python train.py --n_layer=9 --d_model=256 --n_head=4 --n_kv_head=4 --head_dim=64 --d_mlp=704 --vocab_size=3381 --activation="reglu" --norm="rmsnorm" --norm_place="pre" --norm_eps=1e-05 --positions="rope" --rope_base=27400.0 --rope_fraction=1.0 --qk_norm=false --attn_scale=0.125 --bias="none" --tie_embeddings=false --parallel_block=false --extras=["capped logits"] --init="normal" --init_std_qkv=0.0173 --init_std_o=0.0 --init_std_up=0.0173 --init_std_down=0.0 --optimizer="muon_variant" --lr=0.00861 --lr_mult_o=1.5 --beta1=0.95 --lr_head=0.00595 --grad_clip=0.5 --warmup_steps=200 --schedule="wsd" --decay_fraction=1.0 --decay_shape="linear" --final_lr_fraction=0.05 --batch_tokens=32768 --seq_len=256 --doc_mask=true --train_tokens=291500000 --steps=8896 --dataset="wikipedia_en"
MLP neurons of a small language model. Each row is named by its layer, matrix (gate and up: input weights; down: output weights) and neuron, and shows model dimensions 16-143. Each number is 128 + 32 x the weight over its row's rms, rounded and kept within 0 to 255. A neuron's up and down rows have the sign that makes its largest values positive.
After each neuron's rows, "fires in" lists the words (lower case) most often at its 100 highest values on Wikipedia text that the model never trained on. A number after a token or word is its count.

L2.gate382 [102  77 146  90 112 100 125 173 126 186 115 155  79 134  88 132 199 143 147 180 120 107 138 136  77 139 154 124  70 117 112 171  65  85 171  92 130 113 125 117 107  87 180 175 135 153  88 165 131 156 158  81 143  63 121  94 149 155  71 163 115 114  67 141  69 106 167 113  96 148 164 119 132 150  84 111 174 141  51 133 151 137 131  93 153 128 126 119 110 153 133 147 145 156 154 109 163  88 161 191  92  69 161 109 140 148 146 129 117 166 135 109 153 135 118  73 140  85  94 142  69 147  81  98 108 134  82 133]
L2.up382 [133  92 165  54  86  77  91 168 135 159 135 168  89 137  69 137 204 145 157 136 125  80 126 106 100 150 179 146 107  80 147 202  88  93 167 139 120 111 101 115  83 129 132 175 124 119 129 131 111 169 125 114 121  77 110  96 165 131  95 138  92 145 113 139  66 126 161 114  66 166 134  92  97 145  77 128 185 180  75 105 171 126 114  52 180 104 103  89 121 115 119 147 125 168 156 114 157 147 145 137 117  88 149 107 131 147 120 153 131 161 145 102 115  98 113 123 155 150  83 149  99 112  81  92 123 158 104 149]
L2.down382 [132  92 122 145 122 128 138  89 178 142 121 164 134 161  63  98 199 138 115 136 105 156 222 130 132 107 119 128 144  98  81 192 204  83 169  88 120 130  91  87 111 148 191 139  84 164 166  88 158 122 115 127 102 100 153  95 119 155  83 141 165  89  77 121 121  94 122 114 170 176 172 120 162 128 113 119 145 101  98 165 113  84 157 153 158  89 178  87 131 154 133 213 161 118 114 122 129  89 106 100  85 113  90 126  88 146 152 169 126 160  52 128 113 151  95 108 141 138 128  62 128  83  57 137 112 143 125 124]
fires in: "known" 26, "can" 8, "serve" 8, "may" 7, "described" 7, "commonly" 5

L2.gate290 [143 111 121 115 125 169 150 153 113 153 120 168 175 155 197 132 118 110  89 137 127 114 119  99  78 113 135 152 147 108 134 108 121 127 114 100 143 154 124 118 165  91 118 113 185  96  94 106 139 159  98 121  93 138 153 146 132 230 190 122 109 119 112 159 149  90  44 116  97 114 168  51 132 116  96 144 102 129 158 167 180 144  86 116 101 143 156  99 145 108 185 130 174 134 124  97 147 117 108 112 118 148 150  75 129  94 122 144 164 116  92 139 108 159  78 112  95 173  57  91  87 136 132 134  53 183 134 168]
L2.up290 [175  45 115 118 144 130 109  80 124 168 137 176 103 125 111 117 127  83 159 118 132 138 118 136 147 135 129 101 128 139 104  35 118 106  88 107  95 128 108 153 104 136  78 144 145  95 124 138 103 162  60 150 132 161 113 141 171 137 152 146 124 121 132 150  94  71 145 162  50 149 104 134 137 135 127 126  80 156 120 140 106 155 132 125 100 116 107 101 202 101 134 108 125 148  62 159 168 109 117  53 142 193 118  77 115 173  99 133 182 135 154 107 113 115 110 113 154 132 124 126  98 122 186 143 123 102 170 170]
L2.down290 [135 105 134 180 153 106 122 133  94 163 118 174 153 131 130 137  80 125 152 133 147  95  70 107 152 106 146 120 148 100 100  92  83 108 131  54 122 151 114 154 165 100  92 120 143 103 203 163 126 170 127  82 129 116 155 121 145 143 103  89 129 122  99 107 119  68  97 204 121 152 147  94 166 198  95 113 108 136  88 156 120 165 156 106 126  93 170 153 159 132  78 149 171 186  92 128 111  95 106 111 182 144 132  97  88 140  76 158 157 193 213 123 119 213  97 142 126 152  84 102 109  88 170  72 139  88 120 137]
fires in: "won" 13, "time" 11, "as" 10, "awarded" 9, "scored" 9

L2.gate692 [153 135 163 136 154 172 148 101 132 119 177 168 181 106  80 131 135 177 123 146 108 136 172 112 138 134 145 125 162 149 117 133 129 142 107 114 144 181 149 192 162 142 160  84 163 122 131 141 192 142 104 133 134 193 155 166 128 126 109 182 141 127 180 150  93 180  75 128 151 124  94 140 164  80 104  79 130 120 114  91 112  86 113 150 131  90 104 168 165 141 104 148 137 141  83  98 164 109 134  93 128 202 106 156 140 204 117 150 144 112 128 129  61 168 137 106 180 152 121 155  71 120 157 121 101 177 122 158]
L2.up692 [166 164 106 120 149 105 148 118 127 106 181 172 192 126  84 127 124 179 130 156 151 152 191 131 193 126 138 157 141 183 138 160 144 144 138 124 182 195 158 153 154 125 146  91 134 168 127  92 161 170  91  98 157 176 132 157  92 106 141 163 141 125 179 151 111 156  61 137 150 112 101 156 127  72 110 123 129 132 102  99 108  71 119 144 106 136  91 169 164 142 147 133 122 167  56  65 149 128 187 116  74 229 122 156 130 192 114 157 136 113 153 146  94 144 136 115 175 130 134 137  90 147 152 156  87 190  92 137]
L2.down692 [160 169 115 135 164 120  44 106 126 154 136 192 185 154 132 149  89 158 149 124  93 104 167 126 108 123 130 101 157 115 112 127 140 121 142 193 135 136 165 130 209  89 190  97 128 172 163 152 183 117 110 147 124 110 133 134  66 170 152 177  97 111 138 158 107 137  90  75 140 121  89 113 149  73 139 128 147 119 122 108 162 143 108 147  83  54 102 153 175  69 141 142 142 153 118  91 141 156 135  82 142 130 143 185 118 160 115 104 160 181  84 136 134 168 159 148 148 184 112 130 136  84 148  85  97 105 109 162]
fires in: "in" 56, "during" 22, "early" 7

L2.gate258 [132  93 149 138 109 116 110 140 100 153 145 110 114 163 195 141 174 101 204 159 106  77 136 114 180 141  97 116 207 100 130 129  83 154 159 133 107 102  58 116 159 138  85 112  95 171 200 150 129 115 132 100 153 136  97 157  92  82  91 100 153 150  22 104 116 167 125 175  72 154  89  97 102 112 102 104 127 142 170 131 130  98 123  55 148 195 136 121 103  79  75 101 128 189 170 160 109 137 205 194 103 135 104  97 181 115 152 168  98 113  90 102 110  95 104 162 126 163 138 130 140 109 138 146 145 165 147 124]
L2.up258 [140 133 153 137 145 126 137 195  89  87 139  75 141 150 139 108 121 134 165 135 123  99 118 158 129 149  89 111 154 122  83  93 108 143 153 129  70  92  85 118 141 191 104 115  87 142 129 142 153  62 118 136 140 134  91 147 100 139 104 164 152 143  47 100 109 162 124 182 168 151 155 117 109  56  58 129 129 139 138 132 161  91 144  68 180 181 115 101 136 125  81  98 114 193 168 100 145 145 205 184 122 173 116 139 129 109 147 162 151 139  90 105 113  68 107 148 123 156 142 130  88  95 145 170 167 154 144 108]
L2.down258 [134  92 103 100 102 102 143 146 137 152 146 153 106 171 157 152 164  78 192  86 110 103 181 125 115 103 111 140 195 153 126 149 159 179 189 164 123 118  62 167 130 121  96 116 118 154 136 125  90  94  99 145 117  93 145 148  97 111 116 137 161 151  77  91 104  98 144 192  96 127 109 134 132  86 193 103 137 169 136 141 122 134  82  59 148 111 133 137 128  90 127 151 140 175 118 102 156 138 130 147 128 148 122 116 124 146 152  81  92 113  60 109  70 125 117 197 125 118  92  89 193 158 122 109 101 139 145 133]
fires in: "on" 55, "peak" 8, "ft" 8, "date" 4

L2.gate415 [149 131 123 154 142 137 127 100 177 119 156 147  96 167 107  77  88 120 182  79 137  87  92 106  97 124  69 134 121 101 112  86  98 124 173  89 120 155 101  80 131 155  92 118 147 126 100 138 130 153 135 121 107 192 158  75 156 106 157 169 119 179 178 119 154 184  83 109 111 138 172 153 142 184 116  91 105 104  86 156 164 189 126 110 134 189 150 130 168 113 138 159 195  94 140 116 100 127 148  57  78 127 179 120 124 102 130  64 114 138 143 152  97 138 131 104 108 159 120 174 100 126 178 120 122 140 175 128]
L2.up415 [121 136 193 121 113 147 113  47 185 119 119 148 121 135 108 123  74  99  56 141  72 111 160 133  98 198  65 113  73 146 149  83 107 107 154 120 116 171  89  97 127 106  90 120 153 136  86 120  84 143 123 157 128 162 171  59 137 132 151 162 183 148 117 101 123 152 134 104 109 107 120  80 131 162 158 120 112  62  69 106 139 144 173  94 140 175 101 103 178 148 157 132 141  75 133  81 135 159 157 165 142 126 161 187 147 133 156  94 104 157 190  86  93  57  65 123 109 133 122 126 128  93 146  90 138 133 123 135]
L2.down415 [ 98 151 166 152 145 103 106 121 180 154 117 150 122 134 103 108  93 126  85  96 149  99 166 112  84 156 116 142  84 150  86  84  89  93 199 139 137 201 115  81 204 102  77 162 130 153 104 130 118 125  94 135 145 124  99 122 106 114 184 159 138  85 116 110 119 114  64 134 172 178 106 157 171 160 179 118 140 112  60 118 122 163  97 122 155 155 112  84 180 107 128 145 141 143 129  85 106 137 170 103 129 150 133 151  88  84 112 102 141 151 144 113 101 118 122  81 133 120 125  91 141  89  81  84 161 110 162 121]
fires in: "her" 23, "died" 16, "daughter" 13, "married" 12, "children" 9, "i" 8

L3.gate291 [156 139 141 115 149 133 145 147 226 119 174 144 150 134  95 153 137 130  71 162 104  92  84  57  82  94 189 119  86 111 132 100 126 148 113 157 171 142 140 118 182  76  98 166  79 154 145 105 125 113 137 127 151 170  81  92 140 155  74 150 139  97 194  92  83 115  91 147  54 112  96 127 140 176 116  75 168 145 130 128 133 110 168 152 119 130 165  56  93 145  94 139 126 137 105 133 152 116 160 125 176  99 161 103  96 121 176 107  92 138 168  65 157 109 150 125  76 104  65 186 135 112 132 173  85 104 102 151]
L3.up291 [155 124 136 138 145 146 103 110 221 155 142 147 162 131 131 117  90 124 156 168 111  89 132  48  93 130 189 111 146 130 135  90 124 103 105  90 134 174 150 165 137  95 134 146 112 171 130 149  89 129 167  69 120 164 154 139 118 134  71 145  91 107 150 156 175  94 111 145  79  93 156 164 161 162 151 135 189 148 107 126 120  93 166 168 107 114 182  84 104 196 133 160  80 150 145 129 164  97 205 175 147 160 107 118 132 100 146 131  91 103 170  86 125 100 189  95  74 134 113 130 119 147 137 206 127 167 128 143]
L3.down291 [132  97 106 106 144 175  90 102 137 118 117 119 167 119 164 102 158 173 125 149 142 193 110 105  94 146 107 143  98  92 112 135 158 131 159 109 137 146 110 156 148 161 109  75 172 159 203  71 127 133  93 136 115 157 133 109 120 142  55 154 121 171 130 132 131 131 105 147 108  98 171 103 152 155 144 148 220 206  95  90 108 106 148 128 144 114 136 134 195 153 159 118 143 156 115  91 151 113 157  98 135 187 122 111 129 153 183 123 121  99 137 132 153 110  72  82 100 111 150 149 133 107 111 140 155  91 137 130]
fires in: "as" 49, "rasmussen" 8, "learning" 6

L2.gate627 [173 132 148 117 164 109  93 118  79 139 202 121 157 158 147 169  92  94 114 153 138 146  92 148  93 121 164  96 170 167 182 134 153 110 203 111  43 150 186 141 169 137 158  90 122 112 121 166 124 114 175 124  63 106 162  84 135 140 127  77 107 100  66 128 112  62 125 162 137 100 172 118 136 120 109  84 115 143  98 112 100 108 157 109 142 255  93 130 178 154 132 121 116 112 156 153 186 170 130 231 133 125 146 108  54 154 120 146 116 128 107 166 146 119 142 158 133 146  51 158 109 178 140 144 117  89 117  92]
L2.up627 [118 168 125  86 119 101  73 163 118 141 121 129 125 130 118  98 127 165 103 100 162 143 163 115 150 132 161 135 103 157 195 135 132 156 117 115  85  79 162  85 138 178 132  69 165 172  90  99 153 155 142 135 124  71 143 111 161 130 121 111 149 141  94 152  91 129 136 163 151 101 149 128 154 131 151 175 170 163 145  93 126 117 144 137 151 166 162 169 175 159 115 161  50 149 164 111 127 122 172 165 237 107 150 106 112 147  92 165 129 118 129 186 184 145 125  75 117 157 147 166 118 164  87  85 119 125 154 183]
L2.down627 [107 165 115 121 110 132  83 111 152 122 127 126 135 123 102 104 172 161 130 106 152 104 111 134 176 112 135 130 109 123 143  62 128 154 107 137  59  75 126  46  93 143 113  68 221 152 129 101 119 153 105 121 136  80 108 117 188 198  78  86 166 159 141  83 156 186 121 144 112 118 123 112 129 136 154 178 138 135  92 144  95 145 132 147 146 139 182 197 163  69 122 167 104 150 145 129 199 136 122 172 254 145 175 144  97 144 113 132 168 158 187 138 152 172 141 107 149 142 130 122  93 124 129  72 197 148 110 199]
fires in: "team" 27, "district" 14, "field" 10, "she" 10, "county" 7, "division" 5

L2.gate370 [121  92 156 137  78  90  65  98 121 143 164 135 114  76 164 130 144 155 149 130  64 148 103  97 168  60 121 122 104 137 104 148 127 126 119  88 141 126 142 198 144 217 105  86 104 162 128  84 132  89 156  83 144  62 127 178 123 152 106 144 140 122 109 126 135 177 139 164 101 111 151 144 135 124 167 107 100 149 148 144 196 122 123 153 102 138 111 167 119 139  56 120  78 128 105 127  85 155  92 109 115 167 120  59 156 146 169 139 149 100 157  68  96 113  98  62  84 145 112 175  96 147 167 138 119 125 115 122]
L2.up370 [112 119 145 139  59 118  91 111 149 134 131 161 133  59 169 104 138 129  98 129  68 168 124 107 169  98  95  95 118 143 109 154 156  61 129 129 108 111 129 169 137 214  88  94  68  77 102 100 108  82 185  95 155  87 148 193 142 110 112 177 128  76 154  99  95 168 134 163 118 138 123 161 156 127 169 125 152 156 173 131 178 154 123 138  92 150 148 166 104 140  94 152  77 176  81 121  68 173  91 116 122 122 150  45 122 134 181 123 144  68 156 105 116 128  70 107  94 114  73 179 116  94 211 159 107 136 123 128]
L2.down370 [112 187  99 177 115  86 125 161 115  76  76 100  96 148  89 140 101 147  95 119  69  80 154 131 147 125 150  85  96 138  84  89  89 122 162 103 136 141 121 125 162 142 128 152 119 141 168  96 125 104  96 153 135 104 100 109 162 103 147 105  66 134 195 172  86 155 102 166 103 145 126 135 183 174 107  67  60 158 150 122 189 136 121 152 106 155 168 172 124 127  85  94 106 152 108 127 121 119 129 150 129 120  84 113 143 196 198 137 111 141 114 180 102 123 106 140 131 157  94 105 127 119 147 123  92 123 124  87]
fires in: "1" 20, "8" 11, "7" 10, "21" 8, "28" 5, "11" 4

L2.gate100 [139 140 180 136 129 104 141 180 130  78 172 119  73 117 153 167 102 134 146  87 115  76 155 183 149 194 150 138  90 124 120 101  82 107 110 147 145 136  83  95 119 129  41 126 170 132 161 178 150  84  95 130 130 117  46  99 127 144  69 110  91  98 136 126 173  89 155 141 108 123 168 179 126 145 185 120 105 102 134 115 142 130  90 115 162 126 105 135 181 171 101 142 131 118 148 155 114  95 148 101  83 180 140  84 139 146 134 122 146 145 119 130 125  93  44 148 167 127 113 192 138 159 156 112 124  72 128 129]
L2.up100 [108 128 171 128 141 117 140 178 125 124 168 104 136  99 132 161 114 167 116  95  75  96  82 163 146 180 144 131 116 135 192  80  86 147 115 131 170 150  45 103  94 116  76  71 174 134 107 185 159 118 137 151 130  95  77  65 161 153  93  96 105 118 158 119 147  88 148 131  91 128 172 168 117 124 178  79 124 113 121 114 126 103 123 121 125  99  90 145 186 157  93 151 130 130 180 149 135  51 158 113 110 175 127 110 139 130 148 172 137 131 145 164 103 108  98 178 141 125 130 167 125 153 119 116 122  88 138 121]
L2.down100 [120 134 172 104 147 131  90 122 147 129 172 158 109 136 136 142 139 124 151  69 153  87 189 139 100 168 125 139  89 127 123  93 103 129 141 146 142 155 103  82  81 173 187 123 105 154 176 188 155 125  70 151 122 135  59 114 175 120  68  86 118  95 140 143 169  78 154 194 111  87 127 172 138 118 180 122  97 110 112 128 147 124  53 161  94 141 141 125 167  98 127 114 163 142 138 129 138 157 179 123  42 163 152 168 121 166 140 108 123 196 109 140 137 142  24 150 147 144 176 132 131 118 120 102  86  99 152 102]
fires in: "world" 22, "civil" 12, "merchant" 9, "married" 5, "services" 5, "gold" 5

L2.gate358 [165 146 141 157  79  88 127 140 172 159 153 110 161 140 110 113 174 198 148 185 130 119 139 108 151 134  66 131 117 168 177 141 152  97 203 119 141  79  69 204 147 126 145 135 107  43 168 128 126 161  64 150 139 139 102 223  82  75 163 126 102  84  94 141 128 181 144  78 134 170  75 115 200 130 154 121 131 119 136 129 157 149 135 164 118 159 137 152 116  85 142 151 116 137 118 123 165 116 130 141 162 123 132 140 111 103 120 115 160 109 115 111 136 152 149 155 139 140  61 178 130 105 139 146 139  97 124 141]
L2.up358 [124 131 178 103  68  52  97 167 182 184 136 111 130 144 178 147 153 171 108 138 110  86 114 101 165 116  83 123 140 127 156 134 171 150 229 112 150 158 117 164 135 157  82 112 162 109 170 114  93 152 106  97 173 111 109 157  91 103 155 120 166 117 103 209 142 181 157 121 118 131  92 108 209 121 133 145  68  91 118 111 169 159 116 113 117 149 122 167 146 100 149 132  80 135 130  92 148 101  88 112 138 116  81 127 122 104  93 183 124 125 142 138 115 151 180 133 167 154  64 175 110 106 149 137 122 110 115 105]
L2.down358 [160 156 163 128  71 105 109 176 169 176 119 135 166 126 107 123 152 121 106 138  56 111 109 128 128 145  91 107 128 115 128 111 133 103 136 183 172  85 149 162 143 104 144 130 137  95 148 117 142 159  82 105 199 103 163 119 117  76  79 121 123  76 118 129  99 152 153 128 148 140  76  99 185  93  94 103 105 123 133 156  88 109  77 140 101 172 152 157 183  89 122 127 108 139 124 107 110 142 188  98 161 109  91 159 110 127 123 136 153 100  93 126 119 236 129  85 169  82 121 148 124 158 139  94 155  84 111 126]
fires in: "9" 18, "11" 13, "6" 12, "12" 10, "15" 9, "7" 9

L2.gate322 [112 163 175  71 137 224  90 114  87 107 147 138 112 162 129  80  88 118 117 103 118 133 177 140 189 102 113  70 112 135 189 137 123 192 167  99  83 147 159 135  79 197 199  80 114 137 133 181 100 165 153 144  37 170 162 104 101 159 164 112 110 127 158 166 117 151 121 139 138 115 131 131 167  86 159 155 131 119 122 152  58 124 170 172  74 154 117  93 132 123 129 224 154 112 143 175 117 107 117 123 104 100 180 131 156  82 152 112 127 126 184 163 115 141 132  65 141 128 122 169 162 134 102  97 150 152 161  51]
L2.up322 [131 126 175 100 116 226 129  93 149 156 142 143 106 143  95  70  67 105 143 114 131 122 124 131 180 141  70  64 168 106 193 122 115 156 165  91 105 123 145 128  62 166 144  89 146 118 172 142 104 138 137 149  74 162 170 126 160 117 155 125 135 114 186 148 107 176 130 105  79 107 146  99 132 128 122 138 167 150 139 168  87 122 160 169  90 119 149  91 161 137 122 209 168 104 134 108 152 128 122  96 113 100 156 129 139 106 154  81 106  91 169 130 112 186 128  75 137 148 129 140 177  86  60 117 150 142 131 123]
L2.down322 [147 120 122  78 125 233 127 113  95 104 125 146 113 150 121 102  22 137 108 149  92 122 143 127 115 113 112  97 119 156 188 151 133 136 198 123  70 103 145  85 139 155 128 127 129  83 122 132  83 161 124  97  79 142 152  97 131 154 175 109 135 109 194 142 126 122 133 144 159 130 127 211 137  80 112 139 124  98  98 115 113 132 128 153  83 147 183 113 141 118 156 219 132 123 123 166 109 104 105  99  62 113 163 123 153  46 106 111 103 147 155 147 109 128 150  81 140 118 124 165 165 108  89 101 198 114 138  87]
fires in: "family" 27, "others" 12, "business" 12, "management" 7, "manager" 4

L2.gate530 [117 105 135 133 108 153 143 149  48 122 140 173 121 105  97  72 204  96 145 123 110 131  86 131 101  84 139 113 101  97 107 195 138 109 164 110 130 144  67 113  90 138 115 111 120  94 146 131  96 116 119 125 149 148 156 102 148 147  92 167 164 172 100 130 135 111 127 155 126  95 138  86  98  92 110 162  43 150 136 166 154 104  96  87 133  93 128 108 140  64 116 153  92  87  98  85 146 138 172 146 126 157 194 146 169 102 198 177 203 141 159 111 148  78 118 162 109 110 182 105 112  81 129 131 101 116 125 126]
L2.up530 [127  86 182 137 143 125 136 130 104 149 120 118 116 138 105  37 185 115 167 112 133 100  51  73 100  87 109 155 136  74 125 147 130  91 158 103 108 192 124 131 121 126 137 109  91  97 152 148 130  75  93  72  74 121 115 173 151 149 101 111 119 173 103 129 118 123 123 158 119 108 152  95 143  74 108 110  79 135  91 139 111 145 154 111 165 114 118 141 131  88 154 166 106 119  96 108 103 176 174 139 142 169 219 111 148 160 159 172 142 144 177 146 114 174 124 104  95 108 198  85 130 128 151 117 117 112 142 134]
L2.down530 [125 118 154 109 117 130 126 188 139 109 129 147  71 127 126 118 157 130 158  82 114 107  67  76 108  82  56 104  57 146 115 133 133 131 132 105 139 115 135 158  93 136 130  95 124 109 153  89 148 181  96 141 113  95 167  97  80  83  99  89 112 180 134 133 132  71 131 158 149 139 142  32  89 139 153 124  95 100 124 153  87 102 122 180 131 113 138 110 181  90 152 138 141 155  90 107  76 213 129 139  92 137 187 158  62 143 149 153 178 113 125 137  94 138 103 120  93 106 183 123 150 130 128  70 142  84 156 139]
fires in: "time" 37, "while" 10, "lines" 5

L2.gate517 [132  79 128 173 158 104 104 134 146  96 139 144  78 142 156 128 171 103 139 164 193 113 122 150 133 141 125  73 154 113  92 195 117 116 126  83 136 197  97 152  92 146 132 116 157 139 142 151 110 131 126 110 132  75  99  82 131 174 151 115 138 159 156 186 176 201 106  96 172  95 108 139 162 153 118 106 149 121  88 172  96  94 155 183 171 196 134  57  77 158 109 117 161 148  98 111 111 101  99 123 120 112  81 124 126 135 128 161 154 118  81 102 128  77 119 102  85 113 110 169 136 109 128 121  81  88 142 141]
L2.up517 [107  69 137 155 138 135 115 115 109 122 130 144 117 144 139 123 232 158  90 183 145 101 134 130 155 176 136  82 108 158 148 169 121 139 132 114 164 170 100 150  69 172 143  97 123 105 108 113 117 115 152 169 145 104 148  98 159 170 188 148 160 147 121 167 152 134  57  91 147 118 112 137 134 157 151 108 136  96  88 196  88 110 150 146 133 133 162 130  97 102 123  83 143 180  92 135 143 152 172 118  78 132  40 121 136 164  53 186 136 136  79 104 123  94  87 134  87 122 129 135 135 105 138 121 110  90 132 116]
L2.down517 [ 83 130 146 127 122 108 146  93 110 107 152 147  68 138 159 158 178 136 128 133  89 178 122 123 136 161 117  84 127 150  75 177 134  78 152 164  80 115 125 145  48 101 148 150 123 119 152  93 126 121 107 177  24  89 163 123 153 154 129 180 149 145 158  78 172 150 122  94 132 121  96 160 178  99 193  92 140 144 138 135 124 143  85 106 180 108 132 142  91 122  84 125 136 165 112 110 130 157 103 139 135 159  93 111  97 162 133 202 100 134 143 177 135 128  98 142  82 144 108 142 136 113 126  95  80 118 125  72]
fires in: "used" 25, "work" 11, "addition" 8, "water" 5, "role" 5

L2.gate237 [ 80 129 145  70 161 138 117 108 124 150 208 102 128 128 127 181 102 125 135 160 118 180 143 108 112 162 184 146 144  87 134 190 138 157 138  75 155 139 176 131 117 109  92 123 105 113 107  71 135 161  99  95 103 123 163 137  99 106 106 141 154 164 159 148  88 100  81 108  66 142 141  83  89  88  77 126 126 128 141  85 177 137 177 141 111 158 186 100 162  57 127 116 101 143 136 149 115  66 146 174 158 123 134 113 127 203  47 146 120 107 162 122 194 137 123 126 105  57 175 136 168  91 156 108 106  95 107 173]
L2.up237 [ 93 117 125 129 144 104 161 117 113 154 175 107 129 112  98 126 106 189 105 114  98 154  90 103 160 133 196  93 171 145  89 160 116 113 137 108 113  95 154 122 134 121 148 150 184 115  60 162  80 200 135 142 104 107 122 138 121  97  87 115 162 125 156 143  84 119 104  98 117 125 129 124 147  83 126  91 141 141 180 128  94 116 102 110 149 139 152  59 152  89  71 159 148 143 126  79  48  82 137 110 175 108 104 152  94 173  98 166  88 191 147 123 140  92  95 113 142 143 157 101 132 145 146 143 178 148  97 175]
L2.down237 [139 158 133 124 155 117 101 143 168 155 129  76 130 167 154 162 113 115 101 126 138 117 206  89 132 185 148 123 109 133 109 124 136 176 110 122 142 120 132  54 116 148 152 145  77 136 131 164 130 152 123 121  61 112 124 117 119  92 200 155 119  47 130 131 120 169 157 149 131 110 125 120 118 130 151 157 140 108  83 143 116 129 171 157 103 127 151 180 208  84 108 165 125  94 115 130  74 138 122 173 134 139 140  77 140 140 106 103 142  95 176 146 145 225 133 124 137 124 156 120 190  25  90  75 131  92  64 161]
fires in: "she" 44, "he" 42, "and" 10

L2.gate324 [131 163 175 191 135 163 167 100  85 140 136  93  50 145 148  93 112 135  98 170 110 168 156 166  85 237 164 107 116 156  72 119 128 189 172  78 172 203 109 164 110 116 148 178 107 139 140 148 179 129 181 104 163 121 155 133 131 141 121 112  93 126  83 130 151 138 132 130 124  77 144 108 194 111 110  80  90 118 133 140 112  53 122  75 118  91  87 107 149 141 149 104 103 158 160 133 193 131 142 135  41 151  91  97 116 155 129 238 162 112 175 124 132 159 166  79  98 150  58 133 223 145 122 151 119 126 161 133]
L2.up324 [155 103 191 168 172 137 182  91  50  81 141 101  81 130 137 111 140 131 154 125 174 135 103 150  67 194 172 115 119 133  83  79 119 133 119 113 165 201 104 157 138 153 168 166 141 138 100 132 165 177 141 196  94  97 120 103  77 181 103 144  74 169  79 165 124 159 161 163 118  96 136  80 176 129  87 100 104  79  45 124 115 137  90 130 140 101 161  97 194 143 157  83 179 136 175 115 160 118 136 129 118 127 122 145 117 175 141 213 126 170 198 145 141  80 177  65 119 136 114 147 187 181 103 100 105 142 155 128]
L2.down324 [144  93 199 109 143 138 131 150 133  98 116 143 117 132 160 128 149 109 112  93 119 177 115 127 170 114 167 158 154 140 102  71 178 143 138  85 185 154 128 168 135  90  77 115 182 126 145 121 136 164 160 141 179 160 170 181  91 133 158 134  65 126 108  58 149 134 175 103 122 127 120 122 122 118 102 114 190 156  93 121 103 151  90 150  94 140 101  85 128 101 121  65 146 125 185 156  64 182 161 104 139 142  69 146 131 133 145 167 170 117 221 185  88 124 101 114 177 102 134 136 116 159 206 114 127 150 175 155]
fires in: "american" 42, "apps" 6, "biography" 5, "platinum" 5

L2.gate514 [123 172  90 146 137 105 143 106  97 164 134 114  41 176 126 124 153 150 171 168 111 165 140 158  95 127  97  55 118 204 155 112  77  78 116 110 113  37 112 152 156  61 139 169 130 222 162 134 130  98 131 157 120 125 143 120 101 107 114 160  91 165 157 138 191 138  64  80 118 124  95 128 174 117 118 128 138 150 165 167 116  71 133  52 103 135 133 133  96 108 161  92 126 177  90  94 158 115 119 146 170 144 135  87 142  88 116 102 119 182  85 102 126 135 137  66  64 103 128 107 137 120 158 145 149 118 152 106]
L2.up514 [134 131  70 100 136 133 134 112 127 152 140 173  67 172 149 151 181 116 170 144 103 195 133 153 116  89  85  64 121 191 163 127 108  65 150 148 110  74 130 152 111  75 137 153 145 180 173 123 116  61 143 179 156 123 154 145 111 139 128 150 111 162 219 128 194 116  68  88 147 141  80 138 182 115 136 140 147 187 177 172 110 100 102  87  90 118 115  89 104 142 113  75 114 127 119  71 129 124 141 157 132 137 122 126 130  87 131 104 118 144  98 111 112 122 107  66  89  85 102 101 136 156 151 145 135 127 162  99]
L2.down514 [164 139 142 108 139 150  87 150  56 159 133 100  97 134 119 155 106 139 157 144  87 140 106 145 118  99 140  91 158 152  92  52 109 127 107 131  93 163  99 138  80  99  82 153  89 202 216 179 129 100 129 178 114  71 131 143 165 105 134 134 119 145 151 132 137 161 111  88 128 128  67 127 123 121 183 120 134 177 147 112 103  78  87  58  48 147 154 123 107 138 122 146 111 113  94  49  78  85 110 146 164 134 139 119  90  54 128  75 130 150  98 157 121 126 173 156 135 125 153  99 166  87  95 160 122  97 120 143]
fires in: "radio" 12, "language" 10, "television" 10, "film" 6, "news" 6, "music" 6

L3.gate154 [ 93 131 111 142 124 127 163 103 134 145 150 121 154  97 215 133  89 174 108 143  84 160 175 142 120 123 109 104 103 128 149 159  69  84 120  65 130 140  96  44 164 121 180  99 143 117 116 155 116 182 130 184 145 190 140 185 149 124 154 117 155 150 136 139  45 129 179 115  68 178 155 127 129 143 139  86 115 127 141  96 130 118 139 162  98 142 176 154  99 107  66 107 167 139 146  79 196 130 102 148 129 145  83 159 109 136 159  95 120 122  70  92 121 126 171 116 104 157 167 131 188 129 147 151 150 134  87  96]
L3.up154 [161 127 161 172 124 135  95 110 103 150 171 116 112  85 197 144  92 135 133 119  96 169  99 151 146 145 149 118 107 156 166 153 127 120  98 117 112 111 113 115 173  90 171  91 118 167 124 104 130 160 177 141 132  97 173 136 161 152 172 103  64 137 132  44 161  97 147  85 100 143 104 189 111 147  95  79  96  98 111 132 127 104  87 145  72 128 149 104 101 105 123 146 168 132 133 127  84 148  60 128 144 116 103 163 153 138 108  99 147 106 125 113  74 115 135 146 132 119 113 117 126 109 159 126 113 183 131 115]
L3.down154 [ 90 105 114 122 101 142 105 133 128 153 111  97  99 144 168 122 129 106  96 100 106 120 184 109 112 147 166 118 184 131 133  86  91  75  91 110 140 107 106 150 108 112 124  32 129 150 147  89 172 137  95 112 135 103 157 130 178 105  65  93 146 144  99 123 142 132 153 117 190 125 105 109  95  71 107  92 148  83 163  83 123 118 142 111 109 111 132 127 169  86 148 163 133 139 129  79 108 188  56 128 110  96 122  95 129 103 154  77 112  89 101 154 124 102 125 175 103 120 220  92  93  88  74 142 106 146 122 191]
fires in: "in" 31, "of" 30, "at" 11, "fort" 6, "near" 5